MLP neurons of a small language model. Each row is named by its layer, matrix (down: output weights) and neuron, and shows model dimensions 208-303. Each number is 200 + 20 x the weight over its row's rms, rounded and kept within 0 to 999.
After each neuron's rows, "raises" lists the tokens whose logits its output raises most directly, leaving later layers aside.

L12.down66,218,215,206,200,182,203,169,176,214,217,231,216,178,237,194,188,222,197,169,213,213,177,218,181,179,175,186,198,216,189,195,201,205,213,192,195,227,213,181,240,206,169,241,206,198,184,193,210,197,206,205,208,206,221,228,209,163,180,237,210,197,190,225,226,230,222,196,190,217,155,199,177,211,190,190,197,201,188,195,205,216,230,196,181,214,186,218,131,222,190,203,201,230,184,233,221
raises: "mann", "ner", "man", "ki", "inger"

L12.down1106,203,189,251,230,213,167,204,211,205,166,190,227,208,184,215,189,226,203,199,215,167,206,226,182,175,184,210,171,189,205,228,179,173,179,188,218,201,203,213,205,186,230,196,203,165,192,188,183,244,192,187,188,206,206,200,215,229,201,212,221,242,147,185,191,223,212,205,158,220,181,202,214,233,172,198,177,195,162,218,184,195,242,221,205,192,209,193,182,179,213,215,182,201,185,195,224
raises: ";", ".;", "uc", " ;", ");"

L10.down723,188,224,188,183,205,210,214,214,237,234,239,252,207,185,197,218,195,184,229,227,244,192,225,207,205,168,177,205,177,179,217,223,195,216,190,205,223,145,161,178,179,195,218,181,211,186,207,230,239,188,216,207,215,173,221,181,215,170,217,218,220,224,200,176,208,213,191,240,201,197,202,207,185,173,220,196,212,196,193,218,187,142,192,190,179,201,187,180,178,226,185,195,194,193,189,196
raises: "ion", "ive", " median", " given", "ively"

L13.down183,188,172,207,174,234,211,198,192,212,199,195,192,207,199,190,193,168,220,194,181,183,222,207,189,222,193,183,203,228,200,206,205,210,194,176,162,210,247,203,191,237,215,209,198,192,201,213,180,192,195,218,193,214,184,187,234,229,187,182,205,207,204,212,197,187,197,208,214,160,231,207,208,195,215,200,209,233,190,208,238,216,204,178,212,170,215,198,195,193,231,176,203,231,221,210,209
raises: ".", ".,", ".)", ".\n\n", ".B"

L11.down540,184,203,183,207,183,231,202,190,186,191,171,239,219,219,171,201,206,214,167,159,192,215,206,168,192,238,193,157,180,174,219,204,217,204,191,171,240,240,185,182,204,214,227,218,214,208,202,186,205,192,188,200,179,154,200,208,176,207,159,204,214,207,194,197,223,174,216,178,204,235,236,210,181,203,169,200,211,237,212,184,135,196,184,199,213,181,199,207,221,224,206,190,206,192,191,202
raises: "\".", "\"", ".", " £", ".\""

L8.down786,209,205,213,193,220,221,209,167,179,225,197,221,210,180,238,185,166,201,212,210,181,191,252,210,193,197,180,241,186,184,205,177,184,198,204,219,216,175,195,204,208,178,183,206,190,227,203,171,215,210,228,188,203,218,204,268,159,186,230,181,238,171,203,201,227,215,190,233,197,191,208,206,198,195,209,233,201,192,218,223,192,232,180,208,205,234,206,182,226,224,218,179,197,183,206,187
raises: " NBA", " games", " game", " basketball", " debut"

L13.down278,180,201,186,184,210,212,194,210,199,208,170,204,252,226,174,218,166,175,172,183,194,181,193,169,168,213,180,202,206,181,198,199,233,170,242,195,219,216,181,199,188,210,217,195,189,226,170,181,238,207,221,231,205,218,201,209,170,211,223,175,220,205,152,215,183,181,210,195,200,213,175,181,172,265,171,208,198,230,199,227,183,215,208,210,229,198,204,178,214,196,203,235,208,192,236,190
raises: "0", " |\n", "20", "19", "16"

L11.down537,221,188,211,228,217,213,219,188,149,207,202,181,187,158,234,156,206,228,185,195,200,206,196,236,205,173,205,184,194,222,169,167,229,197,203,211,234,191,176,211,197,187,181,183,225,213,187,171,173,216,212,215,155,161,155,201,196,211,187,209,197,197,188,182,162,209,195,199,194,168,189,177,198,177,204,191,216,164,215,232,214,216,194,210,203,216,217,185,186,186,226,241,191,237,184,208
raises: "ages", "aged", "age", "ada", "ings"

L12.down292,186,185,202,195,207,207,164,210,222,184,214,179,223,173,186,181,252,203,201,185,206,195,208,202,212,213,173,198,202,218,199,172,202,232,188,172,159,233,194,175,207,209,172,174,168,235,191,177,210,193,174,193,182,227,200,197,175,199,183,177,228,196,212,214,212,206,213,199,237,204,192,178,212,208,182,209,226,239,207,192,186,163,197,201,211,209,206,207,208,225,207,174,209,185,215,171
raises: " |", " and", ".", " |\n", " or"

L2.down1061,167,234,160,200,202,246,189,198,178,211,192,244,192,219,197,179,199,206,200,174,197,204,236,194,185,204,193,196,192,191,196,234,192,253,168,207,217,195,190,214,214,203,194,179,208,158,202,206,179,196,201,214,164,211,165,200,189,209,202,189,180,205,225,228,223,204,223,216,177,182,177,198,175,232,149,184,215,188,206,176,215,221,168,213,176,203,198,192,187,232,204,211,177,202,196,230
raises: "s", "ped", "ands", "ed", "ism"

L11.down1013,190,184,212,184,169,165,190,213,211,164,199,182,176,209,208,188,209,215,178,210,198,182,221,223,159,193,203,186,179,205,182,197,165,210,154,189,203,185,202,174,176,198,192,166,197,194,202,212,224,205,183,229,192,194,167,192,211,196,196,223,221,157,196,181,184,179,202,192,206,202,251,217,237,212,205,217,227,200,201,195,176,204,235,237,218,193,174,153,201,199,220,185,220,204,182,201
raises: ";", ".;", ");", " ;", ";\n"

L10.down73,194,212,201,185,191,198,207,178,190,203,187,164,200,191,182,215,237,183,201,190,179,230,232,217,201,220,191,169,146,177,199,216,150,204,165,198,180,215,160,219,216,251,203,197,219,172,212,198,190,211,184,192,191,218,209,222,234,193,174,221,212,168,182,224,182,173,195,198,215,176,221,236,206,220,224,174,216,197,219,192,197,173,202,225,185,207,189,168,230,178,214,199,187,212,158,190
raises: "MS", "SN", "BR", "BC", "IA"

L12.down207,166,188,205,211,192,198,192,215,205,185,210,184,198,190,210,223,201,196,201,221,185,207,170,232,215,188,199,222,189,196,173,185,182,210,189,177,196,197,186,213,195,234,166,185,246,213,172,218,200,198,237,184,182,192,202,178,202,211,214,189,214,202,215,178,189,194,247,197,212,172,228,209,177,208,191,197,184,162,198,173,199,196,212,216,204,222,208,206,219,261,194,220,219,230,167,197
raises: "'s", "’s", "ually", "ual", "ly"

L5.down447,229,182,207,205,187,182,244,157,212,227,202,211,188,171,196,205,215,219,185,196,197,218,233,208,200,205,232,206,209,183,184,180,162,207,189,198,213,188,186,197,207,220,204,171,175,173,207,186,189,184,227,190,180,232,196,170,201,190,224,198,198,184,162,184,209,195,193,188,185,180,198,239,192,169,212,211,204,214,197,187,146,202,201,219,183,227,188,206,193,192,235,174,204,198,195,169
raises: " October", " late", " February", " April", " September"

L13.down542,178,195,178,209,193,231,208,179,194,198,209,198,211,193,207,229,198,206,193,195,195,196,212,209,183,200,196,178,218,206,187,223,223,181,201,196,195,188,187,203,225,182,172,219,176,224,194,182,224,208,197,191,190,212,227,197,177,230,205,178,198,214,185,211,196,204,198,174,209,206,217,188,213,213,205,218,213,297,184,194,201,209,181,215,172,214,180,213,201,174,220,234,196,208,243,199
raises: " and", ",", "88", "11", "89"

L8.down77,201,194,175,189,213,195,192,185,185,183,203,190,186,224,173,218,183,214,200,231,193,223,200,198,156,238,176,216,205,216,202,193,219,229,212,183,190,199,220,179,210,205,210,204,176,191,197,206,164,191,207,208,192,212,219,224,178,184,211,203,203,179,178,190,199,167,229,168,202,162,209,161,194,179,233,215,221,167,220,207,195,175,205,204,179,169,215,200,191,210,186,214,212,196,213,241
raises: "the", " an", " a", " the", " him"

L11.down143,222,217,201,166,226,206,202,238,215,193,188,205,172,214,189,219,189,210,200,208,185,242,229,221,156,210,213,188,189,211,197,231,202,185,183,157,214,203,155,228,202,188,211,217,192,246,187,177,215,181,231,200,193,212,220,208,241,246,177,161,181,191,190,175,194,179,207,187,227,254,184,184,223,190,214,175,221,228,194,211,208,188,175,229,188,174,220,238,206,172,214,189,168,181,174,183
raises: " \"", " “", " (\"", "://", " best"

L13.down285,175,197,171,200,186,239,206,236,185,187,202,204,166,193,201,205,231,189,183,187,190,220,206,203,178,186,177,179,212,214,190,190,212,209,199,188,199,231,199,157,221,219,215,205,180,195,215,178,193,200,216,197,212,194,221,233,230,201,198,214,208,223,222,218,194,217,205,183,208,211,217,224,202,192,201,218,255,223,185,212,208,167,204,200,178,215,193,225,169,215,171,178,247,223,175,197
raises: ".", ".\"", ".;", ".,", ".W"

L12.down429,167,192,179,209,205,224,248,198,203,200,206,208,231,204,213,203,190,186,186,189,187,204,240,240,174,186,204,208,223,233,229,210,193,207,209,211,200,188,141,182,191,216,229,189,214,218,171,215,226,216,228,223,175,199,217,178,218,198,193,169,186,230,192,173,189,197,239,221,177,220,195,197,205,252,205,186,212,218,170,215,187,176,198,195,190,194,188,234,204,180,202,209,214,177,240,214
raises: "97", "72", "54", "85", "64"

L13.down583,193,204,203,194,198,233,191,207,189,203,185,197,218,207,202,210,184,195,196,167,198,188,191,199,152,178,187,222,229,198,200,191,208,199,207,198,200,205,159,186,193,187,210,198,191,208,179,178,234,209,197,194,187,186,211,204,205,223,204,151,182,214,198,191,205,209,207,207,219,205,207,194,200,215,208,193,199,274,196,171,141,184,205,186,177,198,182,216,207,214,229,216,186,195,214,201
raises: " |", "20", "11", "19", "4"

L12.down662,188,170,200,188,178,195,206,195,201,210,199,200,191,211,216,205,171,192,192,230,205,256,228,177,180,198,207,206,181,222,218,214,182,207,192,198,223,181,176,268,211,203,176,241,189,208,179,208,190,196,166,210,232,201,195,198,226,230,191,219,196,184,220,235,237,170,185,207,218,179,204,213,218,206,203,217,221,212,192,203,199,229,168,215,174,224,200,205,224,174,203,168,209,180,190,170
raises: "ments", "ment", "ier", "ery", "ieri"

L12.down1142,203,178,213,214,215,201,191,179,191,206,215,187,186,191,184,204,210,220,184,190,151,186,166,205,209,171,204,193,189,221,194,211,191,226,210,200,205,206,157,185,232,185,189,207,180,258,205,222,209,159,164,228,220,202,182,206,173,226,202,207,194,200,209,209,183,225,213,214,197,184,199,218,192,213,203,167,193,190,222,193,199,215,207,214,180,171,206,194,195,181,195,199,169,182,190,201
raises: " performing", " living", " working", " painting", " mixing"

L12.down58,211,201,174,233,215,189,198,166,210,192,187,182,173,177,243,199,196,217,218,216,233,199,213,221,188,176,226,152,174,217,168,187,192,200,228,198,174,212,231,208,205,200,218,211,195,203,190,198,193,179,219,226,190,200,201,239,208,198,207,186,201,224,197,174,242,199,197,197,187,246,199,194,183,197,207,198,203,190,199,207,199,203,199,214,211,227,260,234,168,224,188,218,213,206,230,194
raises: " DVD", " soundtrack", " Cinema", " Film", " lyrics"

L13.down942,225,187,198,183,216,179,209,196,211,176,215,218,195,221,231,210,173,218,211,190,233,227,202,157,193,230,211,189,204,230,192,188,181,221,213,200,228,214,212,199,187,195,165,200,199,249,251,220,187,175,192,200,196,194,234,167,227,157,178,224,185,216,195,190,217,200,180,190,185,212,170,190,212,206,218,233,204,198,186,201,220,216,211,199,186,227,194,195,175,182,225,191,226,180,223,189
raises: "ies", "ise", "y", "ía", "iel"

L12.down954,219,194,210,157,186,195,220,194,190,180,181,172,178,260,214,185,210,204,208,212,202,190,214,200,225,206,196,187,219,224,199,228,201,179,198,217,189,217,194,192,171,172,190,214,203,183,219,189,164,189,194,205,176,178,180,179,226,192,211,211,208,208,189,214,201,259,180,181,195,228,221,205,197,197,226,207,224,187,198,196,214,209,197,197,198,212,192,206,192,227,204,219,155,222,206,190
raises: "z", "ena", "za", "ze", "es"

L8.down1004,198,212,184,192,175,179,200,230,209,177,196,178,191,159,242,150,256,188,198,248,195,182,206,217,186,193,180,200,198,195,181,214,188,204,203,222,183,202,192,200,234,211,200,219,190,202,175,190,202,197,190,202,215,188,191,145,185,192,206,226,183,215,194,211,193,193,193,209,191,174,185,169,182,207,225,188,218,185,196,169,203,207,190,191,186,211,218,213,212,177,163,177,209,229,205,219
raises: "oon", "outh", "orts", "light", "ires"

L10.down195,228,202,183,207,220,227,222,198,202,202,226,206,161,193,172,170,225,202,191,247,189,173,183,178,196,197,201,203,183,204,229,210,185,168,191,180,209,229,193,220,202,227,208,171,197,199,199,201,190,223,211,203,194,215,187,208,204,228,203,197,187,201,179,192,198,236,207,194,221,173,200,210,218,218,196,197,219,213,218,195,224,187,196,209,189,190,177,146,188,173,163,222,196,194,170,211
raises: " through", " past", " SW", " south", " west"

L12.down173,225,216,179,178,255,158,184,201,239,210,217,188,228,167,213,219,175,185,211,232,174,228,215,189,191,188,206,187,180,195,220,187,241,211,150,197,191,189,188,191,196,189,214,221,202,199,216,195,174,206,238,170,227,199,232,176,189,209,138,180,204,228,185,184,223,190,192,190,183,217,172,204,185,188,214,188,221,221,253,203,173,198,175,192,169,217,186,215,204,189,175,185,223,217,219,190
raises: "04", "07", "06", "10", "11"

L11.down757,194,238,208,172,198,204,201,204,181,232,210,210,208,208,211,236,220,214,228,207,177,195,166,220,190,220,191,182,178,214,191,208,191,190,185,230,158,185,193,209,165,193,185,189,198,179,185,199,213,213,174,184,200,194,224,210,233,173,192,187,173,202,177,189,224,212,256,196,210,170,198,224,237,211,203,211,178,157,208,192,167,194,180,179,201,167,177,225,215,194,205,207,172,193,181,212
raises: "IA", "G", "MS", "RS", "CA"

L12.down773,207,184,202,183,215,190,171,151,199,200,238,192,199,234,210,208,220,206,179,197,195,174,201,204,220,208,211,184,198,210,169,206,201,232,176,202,221,196,184,214,188,215,218,242,211,203,199,211,213,189,196,194,222,179,166,203,190,188,209,233,220,183,146,199,213,206,190,215,178,196,185,181,203,211,220,178,235,158,181,209,197,236,201,218,229,211,183,177,186,223,195,185,194,228,202,187
raises: "age", "aged", " office", " effect", "act"

L5.down375,202,221,191,205,251,196,190,180,231,189,206,195,206,188,217,198,225,222,227,182,184,219,153,177,179,215,191,178,210,210,196,162,215,212,206,205,202,191,231,220,187,193,207,220,183,239,200,211,202,232,229,249,193,173,189,175,197,186,221,197,212,223,222,218,204,217,212,212,215,215,209,200,203,198,173,188,183,183,189,185,201,193,170,180,192,228,221,232,212,208,181,206,193,187,218,230
raises: " critics", " critic", " Billboard", " favor", " rating"

L11.down155,194,161,194,195,178,223,209,211,212,208,220,212,219,225,224,179,167,179,195,202,212,221,199,180,140,187,199,202,209,219,206,213,196,207,201,192,230,202,170,213,181,199,196,236,211,166,209,204,219,212,166,187,177,178,198,197,232,211,200,172,184,202,203,200,179,229,192,188,211,234,207,209,186,195,191,194,196,253,205,183,211,190,183,193,200,217,192,185,205,197,222,204,191,214,197,212
raises: "1", "20", "19", "0", "!"

L12.down135,218,186,186,231,184,200,206,182,178,213,195,182,193,171,216,206,171,219,206,207,188,206,210,187,205,190,217,209,191,192,185,244,238,209,195,181,237,189,213,192,214,200,216,201,223,204,223,249,194,198,187,214,170,218,213,181,214,207,173,169,164,201,188,209,178,199,204,193,196,204,232,174,193,211,243,201,195,196,205,230,177,203,176,219,200,204,196,190,213,229,187,195,194,240,248,239
raises: ",", " a", " an", " another", " one"

L10.down678,196,199,203,216,194,208,200,165,205,195,189,165,204,209,207,170,211,236,175,221,180,208,223,195,195,207,195,184,187,184,189,230,208,204,223,200,189,188,214,201,219,225,206,194,192,172,181,205,153,188,225,193,201,182,180,154,199,177,209,242,214,170,218,206,226,253,196,228,185,209,171,195,172,174,188,182,217,155,175,207,197,207,219,207,200,199,220,180,193,216,180,201,162,225,200,231
raises: "age", "ages", "id", "ats", "able"

L12.down734,206,199,215,182,233,180,189,190,200,186,211,207,189,237,203,191,199,190,216,198,208,177,207,195,199,187,180,184,193,192,171,182,180,211,186,192,206,199,188,191,168,197,206,200,212,196,215,197,200,200,180,179,190,191,190,194,234,222,206,182,208,199,188,214,214,198,194,183,202,188,194,204,203,220,197,181,192,183,204,201,173,193,180,185,242,207,198,207,171,186,211,194,205,219,178,213
raises: "19", "20", "pr", "right", "man"

L11.down527,184,233,192,185,206,216,196,192,179,219,213,213,230,202,194,190,211,195,205,220,173,195,235,221,199,219,208,229,226,218,202,193,192,194,166,239,232,215,152,217,200,187,200,218,191,188,210,164,230,198,194,147,199,225,204,235,165,173,238,214,220,179,214,191,187,201,189,235,206,204,204,211,187,200,209,218,207,178,226,213,200,217,176,223,177,197,163,187,215,183,186,189,198,192,161,193
raises: " teams", " team", " midfielder", " players", " scoring"

L8.down580,172,196,210,212,195,172,195,176,193,177,161,198,187,179,193,213,203,209,214,200,222,209,191,234,208,185,249,227,172,193,170,200,203,200,215,250,201,209,164,194,200,214,184,154,214,215,197,185,206,225,198,219,192,217,192,179,207,182,180,211,190,199,203,182,208,193,209,166,173,168,169,220,208,207,210,200,145,225,192,191,225,198,203,227,196,197,189,177,196,162,210,208,200,185,216,218
raises: " with", " on", " by", " in", " above"

L12.down1136,162,213,210,212,206,212,206,205,195,231,194,203,240,210,189,184,177,168,194,195,178,190,228,221,214,222,203,212,208,218,217,221,210,201,165,174,200,226,189,176,197,221,224,175,194,196,213,196,184,205,204,214,202,185,197,161,199,207,202,159,209,192,226,174,195,224,207,216,203,231,157,188,199,222,186,197,206,173,197,230,203,165,209,198,202,210,158,225,185,237,231,213,172,227,183,165
raises: "73", "06", "78", "72", "81"

L5.down311,214,263,194,215,186,188,197,176,209,191,225,207,196,215,175,218,184,204,192,196,190,192,202,193,222,188,189,218,190,192,210,200,196,190,181,190,223,234,179,183,207,201,203,199,179,174,188,167,153,157,209,190,240,192,183,200,206,195,182,207,204,204,205,211,163,218,189,207,217,205,214,200,193,177,202,220,194,180,203,201,188,184,220,209,217,242,213,224,188,203,207,206,221,208,196,193
raises: ".:", ".G", ".,", ".A", ".B"

L11.down779,206,191,178,196,167,193,182,205,197,219,193,219,209,210,210,197,172,161,197,175,189,218,206,192,234,181,191,207,196,208,211,213,243,198,179,174,196,217,223,178,199,213,221,204,224,197,196,231,215,190,190,188,207,155,212,201,187,160,194,183,180,199,229,201,213,197,207,189,194,192,179,204,181,188,205,215,190,216,181,261,191,231,175,208,223,203,230,184,196,228,224,232,199,214,206,201
raises: " he", " they", " she", " it", "'s"

L12.down226,221,179,189,217,214,221,221,208,225,199,196,205,165,174,188,195,195,196,189,228,158,204,177,208,182,193,189,201,214,187,195,223,176,219,173,195,217,188,213,191,202,213,229,181,197,198,214,210,172,200,204,157,197,187,217,185,184,207,195,187,171,143,203,233,242,141,230,194,212,176,176,228,179,196,191,190,201,213,210,207,206,197,236,200,199,210,210,206,196,209,220,218,163,202,199,175
raises: "rit", "ate", "ates", "ric", "ired"

L12.down568,240,168,213,187,190,204,190,219,206,167,189,227,215,198,217,202,207,149,199,191,175,166,203,219,207,211,187,191,201,236,237,170,201,159,214,193,185,257,212,219,180,166,205,199,201,230,217,211,244,188,219,210,207,170,226,195,225,184,212,179,201,218,223,196,198,194,175,219,202,196,204,202,192,237,203,213,219,190,193,221,187,185,186,166,168,205,202,242,206,191,215,215,212,184,214,209
raises: "\"", "\"The", " upon", " up", " “"

L11.down240,213,212,194,207,180,211,197,195,224,163,193,211,180,178,197,225,201,154,194,180,162,197,211,193,172,186,231,177,225,200,196,181,222,213,181,215,165,228,213,186,218,206,186,203,212,199,200,177,217,204,183,233,158,220,209,221,201,174,221,165,210,229,176,183,185,234,210,175,188,196,187,203,199,187,211,173,183,212,174,151,198,188,179,175,175,177,173,197,201,163,206,217,212,179,218,159
raises: " in", " near", " along", " within", ".,"

L13.down613,202,185,193,201,143,218,168,222,204,175,189,192,186,164,188,215,181,238,204,197,238,213,164,202,176,210,193,158,195,198,222,189,212,189,174,200,188,192,209,219,178,184,203,208,188,208,191,265,251,188,178,249,208,175,220,217,224,204,193,196,203,175,187,182,172,194,142,203,216,159,220,193,221,204,242,215,198,196,210,155,193,181,197,181,188,198,213,197,208,210,197,236,193,198,208,196
raises: ".", ":", ",", ":\n", " none"

L13.down104,202,190,209,192,166,193,201,214,191,179,196,183,234,203,202,205,246,193,189,195,197,237,183,231,220,202,209,199,174,165,206,205,198,209,185,202,224,194,166,183,187,172,191,167,203,188,159,203,226,184,195,220,185,222,230,192,167,200,196,191,242,212,203,161,200,235,207,214,199,163,190,189,192,230,199,227,154,214,196,206,241,195,187,202,202,216,184,197,209,202,197,153,174,161,219,202
raises: " from", " during", " after", " since", " in"

L11.down1145,219,216,175,204,212,250,208,214,197,203,186,216,220,227,194,219,189,184,185,188,174,234,169,177,182,173,184,208,189,214,199,204,188,219,211,193,208,188,222,172,203,191,203,193,196,202,187,196,185,206,188,194,210,175,154,182,180,233,195,221,167,203,222,167,229,198,178,193,206,185,179,203,193,234,220,236,189,232,182,201,188,167,232,193,176,201,202,206,178,211,189,230,156,195,228,181
raises: "31", "29", "30", "24", "28"

L13.down869,195,197,228,176,218,194,221,184,184,208,190,216,195,202,231,210,230,201,206,202,193,199,197,219,191,195,199,210,213,222,217,193,198,142,215,219,174,156,234,215,211,216,197,250,173,172,159,199,189,184,190,205,220,188,174,167,195,215,205,199,191,199,196,216,190,215,172,186,207,216,207,170,219,149,243,202,225,205,197,177,189,203,234,184,200,227,190,223,205,237,205,202,210,195,229,213
raises: " and", " &", ",", " or", " etc"

L11.down433,228,229,183,224,214,224,188,228,185,184,210,211,200,216,213,213,205,187,196,185,194,233,176,217,222,172,202,217,180,197,178,186,176,183,190,236,173,216,165,220,204,163,237,177,179,199,147,178,200,197,205,221,178,185,236,175,234,187,238,194,218,214,179,202,199,217,192,200,180,152,219,190,194,215,198,224,159,219,228,198,198,215,169,217,219,246,208,195,196,214,218,207,207,190,174,182
raises: " after", " following", " her", " from", " by"

L13.down128,182,171,197,197,215,197,207,191,177,218,221,186,199,217,220,214,217,208,197,231,209,195,205,199,219,188,217,201,204,186,205,220,184,216,174,217,213,196,175,197,211,201,200,194,209,180,205,181,163,172,199,205,197,195,221,215,186,204,211,222,205,205,216,237,208,199,156,199,175,210,190,191,200,206,194,179,180,212,222,213,194,195,187,198,205,188,199,188,198,245,211,201,217,209,216,230
raises: "e", "a", "o", "c", "d"

L8.down849,149,191,204,184,216,173,235,223,211,216,183,206,193,225,197,226,203,177,208,175,228,195,232,172,225,235,218,183,192,194,215,175,220,213,200,155,195,237,223,232,215,211,229,219,209,184,197,202,178,192,213,218,160,180,196,194,219,176,194,207,149,213,233,201,211,180,204,215,207,210,175,172,185,191,219,227,216,214,212,199,192,235,177,232,230,190,189,171,177,218,196,220,180,208,215,149
raises: " they", " there", " it", " that", " must"

L12.down244,206,236,190,188,221,193,173,176,172,157,227,152,204,192,178,219,199,189,202,170,207,218,216,187,175,202,250,238,214,194,193,174,232,191,237,187,213,189,175,198,215,179,169,169,199,193,183,214,220,189,229,199,204,176,214,208,207,250,177,225,181,192,216,205,192,159,197,228,217,211,239,211,169,191,194,188,211,198,184,214,241,196,172,195,177,210,201,204,215,225,210,206,215,191,198,191
raises: " with", " terms", " between", "e", "ional"

L13.down1123,214,213,161,175,221,258,210,223,194,218,175,208,197,226,218,219,200,206,171,196,183,220,143,183,171,218,188,174,220,221,219,222,195,207,209,169,226,192,210,182,228,228,191,202,190,247,181,195,218,194,203,186,206,193,197,180,153,226,227,222,209,206,191,239,230,223,210,197,228,195,202,186,194,214,184,216,226,193,175,207,209,183,194,186,200,185,195,172,210,190,214,195,155,189,158,193
raises: "27", "28", "30", "25", "26"

L12.down679,206,183,207,169,173,230,222,192,204,168,240,163,198,210,197,222,226,216,197,173,203,205,208,198,201,219,177,229,246,193,185,174,222,176,229,230,182,198,187,176,174,209,201,210,197,212,140,207,218,229,191,186,214,228,193,194,206,233,213,217,204,195,192,201,206,210,208,213,241,163,215,218,239,212,213,218,183,198,216,185,222,183,192,194,208,217,212,216,192,178,208,232,182,195,156,175
raises: " and", " among", " but", " or", " while"

L13.down870,216,187,175,182,225,217,203,207,192,204,212,188,171,200,207,208,186,222,186,190,214,167,162,194,187,204,171,190,210,216,188,173,189,188,199,236,223,214,187,180,196,200,176,200,226,204,164,226,165,199,233,220,183,247,216,214,224,231,193,192,183,198,219,208,187,206,208,213,188,231,233,185,197,211,180,216,197,194,198,243,203,196,180,197,158,218,173,184,192,187,221,211,177,185,180,212
raises: " than", " out", " against", " by", " to"

L13.down321,190,198,207,181,216,188,199,200,210,215,187,225,264,168,219,212,202,182,225,179,214,185,189,202,181,218,164,228,180,229,234,195,148,202,178,162,178,167,199,206,210,155,182,208,208,211,223,196,206,207,171,201,193,173,180,177,193,201,214,156,201,192,182,210,226,224,182,205,165,198,181,211,220,204,216,206,192,205,191,177,191,214,191,189,181,209,197,215,223,178,236,219,191,179,176,209
raises: " and", " |\n", "/", " for", " |\n\n"

L10.down447,199,215,193,207,171,198,231,178,203,224,213,159,211,225,202,184,227,199,183,205,167,249,188,192,188,183,215,195,221,177,223,263,197,227,155,224,169,207,247,166,206,229,176,197,217,214,221,188,187,221,189,188,186,192,238,180,194,176,211,208,205,183,192,205,198,188,206,205,215,205,189,202,201,192,178,210,223,174,206,245,184,176,235,207,252,202,185,216,228,199,207,200,199,183,214,213
raises: "ative", "ators", "ator", "ate", "ates"

L8.down446,194,200,234,186,187,171,206,210,191,189,171,229,215,208,177,227,205,191,198,180,210,206,218,208,187,237,195,223,213,185,201,190,224,205,186,144,193,183,197,185,198,209,198,218,159,230,208,203,228,204,196,210,194,192,169,209,187,175,209,182,243,188,168,189,173,186,205,191,209,192,174,186,230,220,194,210,233,211,223,231,182,203,218,206,218,187,160,200,214,201,216,185,196,205,179,210
raises: ".\n", " |\n", " |\n\n", ".\n\n", ".;"

L8.down722,204,195,212,206,197,202,195,194,211,201,212,201,192,213,211,192,207,161,187,211,201,188,205,186,196,190,194,193,211,183,176,197,213,227,207,202,204,202,211,206,190,196,202,188,207,204,189,187,208,216,227,205,185,187,192,182,184,194,186,183,212,164,187,178,215,224,233,190,157,193,195,201,217,182,217,243,179,212,215,215,196,199,194,192,184,194,183,192,198,231,217,209,175,172,205,222
raises: " ", " |", " in", " the", " on"

L13.down1140,170,194,176,223,199,174,214,234,245,203,221,204,203,174,184,168,216,184,229,203,203,206,198,190,226,226,194,206,225,209,208,223,226,190,189,188,197,183,232,181,171,209,224,190,213,205,236,205,205,212,230,219,186,221,197,199,228,184,199,207,215,189,171,211,179,190,199,228,213,220,227,222,197,209,227,224,197,171,172,206,197,204,178,210,201,200,192,235,181,206,204,204,201,248,195,170
raises: " Madras", "riev", " Pakistan", " India", "ami"